Weights of a small transformer language model.
Size: 15 layers, width 192, MLP 512 SwiGLU, vocabulary 2755, 7.29M parameters.
Architecture: biases, attention and MLP in parallel.
Training: a variant of Adam for these matrices, 190M tokens.
MLP neurons of a small language model. Each row is named by its layer, matrix (gate and up: input weights) and neuron, and shows model dimensions 64-191. Each number is 500 + 25 x the weight over its row's rms, rounded and kept within 0 to 999. Numbers have three digits each. A neuron's up and down rows have the sign that makes its largest values positive.
After each neuron's rows, "fires on" lists the tokens most often at its 100 highest values on Wikipedia text that the model never trained on. A number after a token or word is its count.

L3.gate156:490531448473453515509534482479511484524518553481494513483508519488514504509483472512501427471472493512515506488475493470537503474518489469539512472501496518506534466531529501472482486457527473467510526480467478491499498475503462493484525474519489509489543519508514490500507485443514479490486527512449482531508460471478452504428489499520490468501511513471517511476501534485495463495522
L3.up156:503516503444517463497492526504506524462498527512561481498507513537487500508500491455470472501488520491506512460491514507499503476547494499468532517525484487553499481519507537482510516431521476486513454515493512569492506457518473467499515504526492461497522470501488492526525478532508509498519442514508507540527492526517496491511501486476478501476513467475532485484479553537492448465501
fires on: " War" 21, "°" 17, "″" 14, " place" 12, " Rele" 10, " war" 6

L6.gate320:515468481520522503538516496492495508543524441546563535442496527525530527491530540507462480485503480515483485495485474497528515542508482501486493514484514498474512512502497484485503472489532525464490493513484479529503506483534479467488494526480519462468489507502503493489507480525527535518469513488505498506521495510472544494479467498513517470476451496510465551544463500516442528518489
L6.up320:539482446508490492494497515485504510487510502504496496478497503516491487523492520533461484456518516551507517511519488509512522474498531490498534543522488488545489493474486488463504510466510528481494462485525482500489534463503433489562488525522482555463493473540485521511512484503489468499485479510481464472479503536480509477524475513456518520508477527545483520479509505531476513525495
fires on: "ot" 23, " not" 15, "u" 14, "un" 7, "ain" 7, "ific" 6

L4.gate403:484491530527530473503471469497491473516463501515526496509477511511522469482492491492474507487509509474539511510552533473525488495495512479488482565549524482444522552517518538450486472495532510495479524499460503479486541477448502535462478512462504466494464497518531481491476486501510436493468472492507484510514508483499479514490494510510517493532487497552466501564525539510488525491514
L4.up403:482504508506498476473488524475480496486498518486517472511524508484468464543513516516501501500509466506511512473521483528489495547517484507503495504483500507505495516520472470502510477452531473559495485562498537500459482578494478470498464544511504498531522482508461549521510493483460499475541527498504463502443486510489570432466476515509516537473469555480506514482518516481503521470477
fires on: " d" 65, " f" 25, " r" 7

L6.gate142:511482485546547464473521501486518523528488542521500516476537509480513481507544527513514497517547466548456530527499524486513525529483496497515498504551530493502495480510496481426533497452495493484458501516475484458427507510488433484464458494491495478514482512512526514486503507507510522496482504541483486513492497521520480503510468518530526490501460561529495468485486504520497480504527
L6.up142:512524535517494500512534496521461500464448499462493482572492493528526515513466500501537516539542449452466477486492483517527539464531489493559465500508526531489537492534545512502519455497509497491502542473493498534536509455511500504500484498499500472454498462516495519455487522495485494503479503483460506495503490535485540478475560518530480540492499488482529520495514525540455467555522
fires on: " +" 30, "l" 13, "ul" 13, "ced" 9, "cl" 6

L7.gate405:476521481442463506546490510480474493509468466507536489507483528501477497511509539501505522468509518476520482470515471499478467514532506495494510472478457486562485507473529485470490481480463526479469469504533489492548513489508567546518536487509520449528490510503516489484486536577454489497501502484546494484514520536484473514464529516471484522510507482513508464535538503501439534535514
L7.up405:502495544525480460513483554500514526488522498470510497546495472457510506540496498455496488472512489514493517465513492479492510539534514469493495515517491520520477504502554492506522489481519539497506528500444501486502501527473492526489523493541465486539527507521559510480501543486501472506505442510493543515560517520465475460522501501487477498506464560549481509495496481476499534453490
fires on: "en" 23, "il" 21, "al" 17, "ile" 7, "istory" 5, "h" 4

L3.gate256:458523508442468492523493528518513518522504498431504556483516514506535495508459485517476497477533456471470454521475509481520493526532516485526476507447517489492541498503552502484527472459494474473515482481511483516505441470474508518528490503512481500497532483510490518518507475508546470515497480557455476530485502457476473477496471503475504460510510503507498496500555537474531467463554
L3.up256:497494521480543499498520503524516517462514524478550502494531510486508506514532453461499490463559492436442549482489492490500533503501474488526528515486512496536550489511524573500534518483517502503496449484494521516461508508489495503507483506506492521488526489489529474502507523509516521543495494502514488522544493489492529486484510496436521482478473496434495503456501566493521489498481
fires on: " work" 24, " place" 15, "″" 14, " position" 12, " law" 11, " post" 9

L3.gate215:512524510486498457495506518519488506504442458485463527503485468488510489496443505507483522529486485491495480490486487495510485529511512477468520529491495483494518537516517507499515517475499497523540525513515471538503514519454518526500462490448502494459503515521515514490473513499545488452476460511421472504506494483459475522537491532488515535469547507493474492561483523565492532522524
L3.up215:502523498465461534456473539513527490516525488494475511522510513537478487550504484480481526507509484510492486491489499483499470532461500554449503475510496515503468500510533496506514482477483499541505520468524427538493527482474499452484552510490499513487525488505478502523495501469447508521506541471485517511541530495495449499547452514508515532500509489537489472517518450481491489506487
fires on: "b" 14, "d" 10, "H" 9, "st" 8, "ch" 7, "g" 7

L11.gate416:505475497538526464528491483542439500521479454511495511510485527482526510476487561480467509494485478487495523515480467495503490506502473478514465522482514538473512527469512492501453493463475507506515466559511490521494563499509463489498516509447495490480486510508518526489521491521525473492554469475491511536493476513572474479491523517535464532516493469514488553518510475513477488487508
L11.up416:483492519536527472520508561534512501507501558452504511497500528500506532525506555466480473474502520514488498512510474501504533515465445530555509464424477478455466499489468474481535502476529472515511508515506460535460474505516493501520511506539480547508531510491490511483484487520474476483488512539498446482452500526497500478520475460526502502521485509483504544479500512532500508514506
fires on: "ail" 34, "u" 11, "ick" 6, "ens" 6, "ain" 5, "act" 5

L11.gate234:497461519499506478500498491518491526517516562522498520524483522516517514508489484461529436471503511508493500527484497496477516552514517522512483524496482544459536499513523508467469520508527505486471531522473484489452476425502478456536518480480496497512449507497481522476484474472463492488479464494486525502509495503525487511520483534518495517523530519504493541565487478489530487480568
L11.up234:557522520504480493483491482499488451449451503495542466475480456481543502493455489489530529519494500465486489469498482453503465502529512463480500469533518477483509488490493494503551465493468518485461498484480514520494502467484515535522500515536505489450527520507486491478512552484520492494490486459507509508533492480489513495527563501483513519519559538516502543515490509469430469489502
fires on: "cl" 15, "gr" 12, "r" 9, "al" 8, "l" 6

L3.gate492:520496513530546478527500460523548490478461535495448538501514473509506479469478481555450496520489472497505478513515534533509505496515468503512460519492506511468534507480498511461483478470468520459525491496476490512457494546490503544487491523467550504492463530494513506506519538530515511485475490506456482475529504488526498507527488511519561493489472513526473487569517492497456516494493
L3.up492:523507495484507536488482496499522473501511539485488480497474494487465472496475520528496547498507507496526454518479504534526490493474501482487499504514492493463498432534534454469536493487482482520469462514519464519460509545495494470464466559518558458489444477489476521499531535499519478520512537475469526500515515503511492504514506497512497523506487506534482545495499522520500512480486
fires on: " d" 84, "d" 9, " red" 4